config = dict(
    n_layer=12,
    d_model=384,
    n_head=4,
    n_kv_head=2,
    head_dim=96,
    d_mlp=768,
    vocab_size=2048,
    activation='swiglu',
    norm='rmsnorm',
    norm_place='pre',
    norm_eps=1e-05,
    positions='rope',
    rope_base=10000.0,
    rope_fraction=0.75,
    qk_norm=False,
    attn_scale=0.102,
    bias='none',
    tie_embeddings=False,
    parallel_block=False,
    init='normal',
    init_std_qkv=0.0255,
    init_std_o=0.0052,
    init_std_up=0.0255,
    init_std_down=0.00368,
    optimizer='muon_variant',
    lr=0.021,
    lr_mult_o=2.0,
    beta1=0.9,
    lr_head=0.00895,
    grad_clip=2.0,
    warmup_steps=200,
    schedule='wsd',
    decay_fraction=0.725,
    decay_shape='linear',
    final_lr_fraction=0.1,
    batch_tokens=131072,
    seq_len=1024,
    doc_mask=True,
    train_tokens=660200000,
    steps=5037,
    dataset='wikipedia_en',
)
MLP neurons of a small language model. Each row is named by its layer, matrix (gate and up: input weights; down: output weights) and neuron, and shows model dimensions 64-191. Each number is 50 + 15 x the weight over its row's rms, rounded and kept within 0 to 99. A neuron's up and down rows have the sign that makes its largest values positive.
After each neuron's rows, "fires in" lists the words (lower case) most often at its 100 highest values on Wikipedia text that the model never trained on. A number after a token or word is its count.

L5.gate455:49 88 44 53 66 50 74 58 56 78 60 60 37 39 50 29 65 58 63 29 52 54 43 49 45 52 36 65 37 52 46 58 50 30 27 32 32 45 65 64 47 73 71 56 30 53 51 82 50 46 46 46 64 62 68 38 66 59 41 48 34 35 55 44 74 32 79 59 67 81 44 38 63 50 46 46 63 60 46 65 56 53 44 43 47 84 43 50 39 54 67 45 42 48 53 46 60 51 67 37 38 57 22 59 28 34 37 46 24 33 63 57 66 70 66 22 34 58 26 65 72 48 61 47 43 40 62 53
L5.up455:41 64 46 45 44 25 43 28 37 40 56 43 72 39 46 51 46 56 75 41 49 66 55 58 51 59 38 40 42 60 59 35 43 44 43 67 29 85 75 33 55 51 72 46 77 28 71 73 56 50 60 17 40 47 63 52 60 47 63 71 31 72 63 56 28 50 56 57 61 42 62 33 30 54 42 76 30 44 46 35 28 58 43 50 66 55 63 66 78 58 66 40 62 29 40 70 39 61 84 60 43 46 26 42 59 40 53 50 53 56 43 60 56 67 32 35 53 72 49 19 40 23 36 52 38 39 51 38
L5.down455:64 72 30 08 41 66 44 48 56 51 42 47 44 50 59 81 27 46 35 59 30 37 41 68 42 34 46 58 14 35 30 59 47 38 67 52 50 44 62 20 66 39 47 36 37 52 57 41 41 61 37 45 47 38 50 63 47 77 67 45 67 26 68 53 56 38 16 51 57 67 47 59 39 56 74 27 31 31 61 57 40 36 44 27 30 71 50 45 42 39 44 31 65 43 53 57 52 60 57 55 57 49 36 39 33 45 26 27 21 34 39 72 36 76 52 50 55 26 27 39 37 67 64 79 53 46 30 54
fires in: "0" 45, "shot" 19, "1" 9, "spot" 4

L4.gate36:50 80 58 69 64 64 75 57 75 62 40 50 50 44 40 20 45 35 38 37 23 53 69 17 26 35 24 57 61 51 34 61 49 54 51 22 54 31 52 69 62 36 80 56 71 49 30 41 52 25 66 82 48 32 29 61 40 39 51 56 46 59 33 31 52 79 67 36 36 40 61 47 60 50 27 43 42 72 47 49 29 36 00 65 53 40 68 44 51 68 49 56 57 48 21 57 35 47 45 73 51 43 46 44 46 95 61 93 82 64 15 49 55 58 53 88 69 64 37 45 63 37 63 75 42 41 20 45
L4.up36:34 74 82 44 58 42 71 56 44 39 32 54 33 77 37 75 46 75 37 64 44 49 46 21 66 59 65 62 80 40 42 78 12 51 45 59 48 25 66 28 40 63 58 63 46 52 21 32 48 44 48 42 47 34 46 65 28 17 19 31 71 22 39 93 90 49 39 27 48 71 54 67 65 49 39 66 33 46 52 45 56 27 43 68 56 41 37 24 40 72 60 59 39 54 49 23 58 46 57 56 46 50 58 48 88 59 62 47 53 26 73 56 42 46 62 29 74 62 36 59 38 42 63 64 48 51 61 47
L4.down36:32 94 49 42 46 48 40 64 31 34 49 46 59 21 56 70 76 65 37 70 26 56 66 26 44 50 58 64 62 62 37 60 56 57 33 52 71 26 80 26 41 63 47 44 55 28 52 31 61 38 67 58 31 53 54 64 40 45 55 58 59 17 33 56 32 58 34 24 39 60 34 35 31 37 87 46 60 65 29 69 47 26 33 36 48 62 44 35 39 56 51 48 86 62 35 47 59 61 50 33 47 27 42 47 56 52 49 56 19 50 57 62 30 19 86 56 82 53 36 60 70 73 67 67 30 58 44 47
fires in: "various" 14, "common" 14, "of" 11, "numerous" 9, "small" 9, "some" 8

L4.gate170:66 52 74 53 81 44 64 62 39 42 48 17 67 37 55 43 47 39 35 23 56 29 70 38 21 60 78 32 69 62 47 46 65 48 82 34 38 52 60 36 33 33 64 53 63 41 39 65 43 76 59 39 42 48 55 65 59 49 49 39 55 63 43 74 44 27 50 70 38 51 47 71 66 73 40 47 35 60 30 29 43 75 42 36 53 09 75 59 42 67 59 71 54 51 54 55 58 27 28 51 65 38 68 21 41 43 35 32 85 50 59 21 75 56 56 33 66 77 46 26 54 24 73 62 57 48 52 57
L4.up170:79 61 55 44 48 61 62 16 41 47 36 29 68 44 39 33 44 48 77 40 31 44 35 54 53 53 54 35 66 39 60 66 47 63 58 34 41 53 27 57 33 35 67 51 78 42 49 30 64 77 51 46 33 49 40 38 28 69 45 38 24 45 18 67 32 31 46 44 61 38 25 46 58 64 13 57 53 60 20 43 35 86 83 65 46 40 72 49 58 63 48 47 49 61 86 61 73 41 50 41 46 48 39 38 89 67 62 62 51 62 57 49 88 53 55 26 66 57 61 62 43 38 40 71 73 62 44 60
L4.down170:65 44 53 55 28 43 54 71 33 31 43 15 60 55 59 62 69 56 64 30 63 55 70 31 40 44 35 50 67 49 64 36 29 62 73 56 49 33 45 50 51 68 50 53 72 70 40 42 37 49 44 61 55 47 81 81 77 29 44 69 40 42 50 24 57 46 60 47 24 59 36 41 46 48 38 34 64 56 54 41 42 45 57 62 58 81 64 63 26 36 38 52 76 46 57 45 71 21 20 66 58 84 50 42 73 61 50 47 53 51 64 40 54 58 48 67 49 62 46 45 27 45 56 45 48 41 58 61
fires in: "professional" 16, "title" 12, "born" 12, "professor" 9, "record" 6

L8.gate469:43 56 48 36 49 56 47 31 49 59 68 62 57 69 49 21 48 63 99 50 74 68 40 37 29 51 10 60 34 49 56 37 68 67 45 62 49 64 74 34 56 50 36 52 53 62 81 41 56 31 42 40 64 41 61 55 41 49 60 43 35 38 57 49 66 51 40 65 23 43 54 54 71 57 36 50 58 26 51 28 39 47 62 63 42 44 57 53 10 38 57 64 39 61 69 55 50 49 35 63 59 46 77 36 65 34 35 52 41 79 50 45 46 60 40 79 68 36 20 58 67 49 66 59 50 60 68 65
L8.up469:27 58 07 54 33 53 44 32 52 56 57 44 50 25 64 35 70 67 60 31 60 62 63 52 57 35 77 69 50 34 25 59 34 22 27 73 50 62 30 70 66 47 42 62 65 37 48 50 38 35 31 50 47 44 57 37 20 70 63 38 23 48 48 83 57 43 37 58 51 28 30 44 48 23 80 45 57 33 37 41 66 58 55 33 33 83 59 33 85 56 43 52 42 57 46 65 34 43 44 72 27 53 37 58 46 43 75 33 28 44 59 68 51 19 38 72 40 65 57 46 50 62 60 65 43 46 47 54
L8.down469:81 30 23 38 48 36 39 47 54 46 23 59 74 37 46 69 82 53 62 28 36 57 08 40 43 59 55 44 54 57 49 62 74 35 37 22 47 83 39 51 21 52 36 53 19 26 44 77 39 37 68 52 50 60 51 41 39 57 33 46 43 45 63 45 55 60 56 62 32 52 51 36 84 69 70 33 67 51 44 39 67 63 40 49 46 66 39 26 50 55 43 64 16 56 68 69 53 74 32 41 49 08 40 46 50 45 49 41 24 72 38 50 17 53 36 67 42 55 76 43 39 26 30 63 54 58 58 34
fires in: "is" 41, "was" 16, "been" 10, "also" 7, "often" 4

L8.gate486:36 42 46 23 64 42 24 27 43 45 26 49 58 27 81 47 41 53 47 58 46 65 55 35 45 65 48 58 10 33 39 66 40 56 64 59 52 44 45 45 38 48 72 38 57 59 44 26 55 34 37 49 25 67 19 80 66 56 52 78 63 40 41 46 51 33 90 36 60 69 34 70 54 53 51 85 28 58 57 55 61 51 42 79 67 23 31 53 58 38 50 68 37 31 50 61 51 29 75 50 44 41 28 28 49 54 70 44 68 60 42 78 34 65 57 47 57 31 09 49 56 38 59 69 58 47 57 56
L8.up486:44 70 80 55 53 50 69 87 62 39 40 45 43 36 48 69 76 57 44 35 65 51 47 53 36 58 45 80 69 39 60 27 40 60 43 33 54 29 57 48 30 43 41 63 36 74 60 03 56 52 45 60 45 28 48 38 61 30 45 51 54 55 28 49 56 50 45 60 47 45 63 56 45 54 68 51 20 61 55 53 64 51 07 34 30 91 49 60 39 46 54 47 55 28 64 55 57 32 54 45 45 58 69 66 54 84 29 45 39 56 60 56 70 58 65 48 71 49 43 68 49 59 68 41 62 53 65 38
L8.down486:47 46 37 29 45 51 62 41 00 40 53 65 61 72 62 46 61 57 62 49 46 62 36 56 38 51 62 71 57 18 31 63 44 72 65 46 57 44 46 43 62 41 45 51 27 39 27 45 49 37 58 35 70 33 61 52 41 50 44 46 46 26 54 41 28 72 51 53 74 59 65 59 71 46 21 45 25 72 48 56 70 52 42 52 76 65 37 35 20 34 67 40 48 45 36 58 50 65 35 72 58 69 61 48 61 38 55 51 65 47 23 60 75 67 42 52 28 27 45 62 41 60 34 56 58 63 43 53
fires in: "some" 20, "of" 16, "few" 9, "and" 9, "the" 8, "many" 6

L2.gate207:42 81 74 48 48 30 50 38 54 54 62 30 48 20 41 50 52 38 54 30 43 20 76 53 35 44 29 25 49 48 74 56 40 15 37 23 41 50 80 15 48 62 67 76 33 61 51 35 28 26 42 45 45 50 72 34 57 60 54 51 52 51 68 63 39 39 42 61 35 57 62 75 61 35 34 75 40 65 57 85 44 56 49 42 47 44 57 86 47 41 49 64 76 20 51 60 41 42 39 13 64 55 54 57 39 31 36 68 23 62 39 43 45 40 40 43 36 54 57 42 74 82 48 58 71 32 51 47
L2.up207:32 50 59 53 39 33 46 55 30 71 46 67 62 23 54 65 69 37 67 43 44 30 56 46 40 66 23 26 63 26 45 58 21 46 66 39 43 49 51 46 61 45 83 70 52 58 37 25 41 32 35 48 47 61 62 79 55 77 42 65 55 65 39 47 21 51 60 83 12 24 54 49 61 56 41 39 23 52 48 89 32 59 37 68 57 52 68 59 26 44 45 46 70 34 51 52 41 51 51 27 33 60 41 51 00 46 34 70 82 39 63 57 44 35 28 47 49 40 49 31 62 68 77 65 49 53 60 45
L2.down207:47 85 40 58 43 83 52 44 30 48 36 37 65 49 31 31 48 49 29 24 59 41 59 58 32 44 45 71 56 48 50 56 27 16 61 64 68 68 39 51 64 63 54 63 23 48 41 50 25 72 40 45 38 63 68 26 62 33 55 57 59 55 47 54 63 25 50 70 37 31 66 30 47 57 59 59 39 59 52 77 55 66 69 51 38 93 60 60 17 45 25 55 73 74 52 58 39 54 48 25 47 57 39 37 38 29 47 68 48 50 33 51 62 61 48 49 45 71 88 27 57 59 40 37 44 13 39 75
fires in: "still" 15, "currently" 11, "now" 11, "personal" 9, "specific" 5

L2.gate182:57 81 72 69 61 39 64 69 71 56 36 64 31 32 31 40 63 59 56 56 36 37 45 49 44 41 33 36 56 44 66 66 47 88 73 30 38 56 35 46 57 74 55 54 32 40 52 51 26 38 70 58 69 48 48 40 25 69 51 54 74 52 55 54 30 67 37 61 39 59 18 36 35 62 52 37 55 39 44 49 16 69 62 12 79 26 66 30 27 62 41 47 18 55 48 47 48 41 48 43 67 84 43 48 43 63 49 39 89 65 53 43 70 36 44 32 28 37 37 18 55 56 53 55 58 63 58 53
L2.up182:47 58 41 36 35 48 45 59 31 61 63 61 59 21 42 19 52 52 33 55 47 58 40 35 59 56 59 41 07 63 51 45 46 26 57 66 53 53 42 56 25 22 49 49 38 34 40 45 51 40 66 45 69 39 32 46 55 34 62 53 55 61 62 52 70 59 50 32 39 51 62 44 52 61 39 34 21 76 48 68 65 49 51 53 33 63 44 68 52 52 55 63 47 64 57 55 54 58 49 50 59 26 75 40 60 59 39 62 35 58 06 49 58 82 66 53 47 46 77 58 52 51 66 40 42 47 41 48
L2.down182:87 97 62 64 26 68 55 61 45 34 85 31 54 48 31 43 52 62 26 28 43 38 35 60 45 16 43 55 43 50 61 47 59 51 69 34 41 45 60 47 38 49 21 27 44 68 39 73 40 36 69 46 45 09 73 52 46 59 44 51 53 55 26 44 47 39 33 62 44 75 14 69 41 39 42 33 66 64 13 50 71 66 60 70 67 35 64 47 41 48 46 52 43 75 49 74 58 46 34 64 33 39 61 50 56 44 62 44 64 26 29 47 45 58 37 31 56 55 61 63 71 34 43 72 91 38 64 96
fires in: "name" 36, "called" 20, "as" 12, "named" 7, "born" 4, "title" 4

L2.gate461:51 78 31 47 41 48 50 63 57 59 59 53 38 36 52 17 31 56 61 41 57 57 32 59 37 38 53 81 52 35 60 37 64 21 38 60 58 49 55 47 84 30 64 59 41 36 29 78 32 68 58 58 36 45 54 34 33 55 49 62 24 68 45 42 35 40 26 45 65 53 33 36 52 42 36 44 55 23 30 37 53 45 61 76 51 58 40 49 49 60 74 70 73 54 60 42 28 75 61 47 47 41 41 51 54 38 41 45 34 62 48 75 44 38 59 73 41 55 36 57 72 50 57 70 04 37 48 43
L2.up461:43 44 69 28 29 51 65 50 36 61 47 63 70 64 37 34 48 59 53 49 43 48 32 42 50 48 49 69 64 45 60 41 43 01 58 47 51 26 56 36 65 46 48 67 80 32 31 28 28 42 64 58 37 66 46 43 16 52 62 53 26 51 62 51 38 50 23 37 54 33 70 44 61 59 36 71 51 52 34 55 57 78 72 75 63 43 66 52 18 84 41 51 62 52 37 31 51 57 47 43 71 49 36 46 58 50 54 54 47 64 16 48 53 70 57 45 40 69 58 13 48 38 59 72 37 56 82 29
L2.down461:73 33 47 26 59 66 45 53 72 50 53 78 45 52 44 23 29 37 49 23 35 48 75 42 53 60 61 58 55 25 70 34 54 42 54 54 44 49 44 62 54 64 37 62 81 61 41 51 50 70 60 49 36 65 33 65 27 74 42 45 34 71 78 48 48 64 59 70 91 54 43 52 59 50 49 44 66 33 54 29 48 67 61 43 53 66 51 55 37 49 40 71 58 41 78 35 52 39 49 47 63 52 54 65 66 45 41 40 48 43 43 47 40 56 45 38 64 58 27 57 42 27 39 74 52 57 77 49
fires in: "southern" 13, "children" 12, "house" 10, "brother" 8, "brothers" 6, "chinese" 5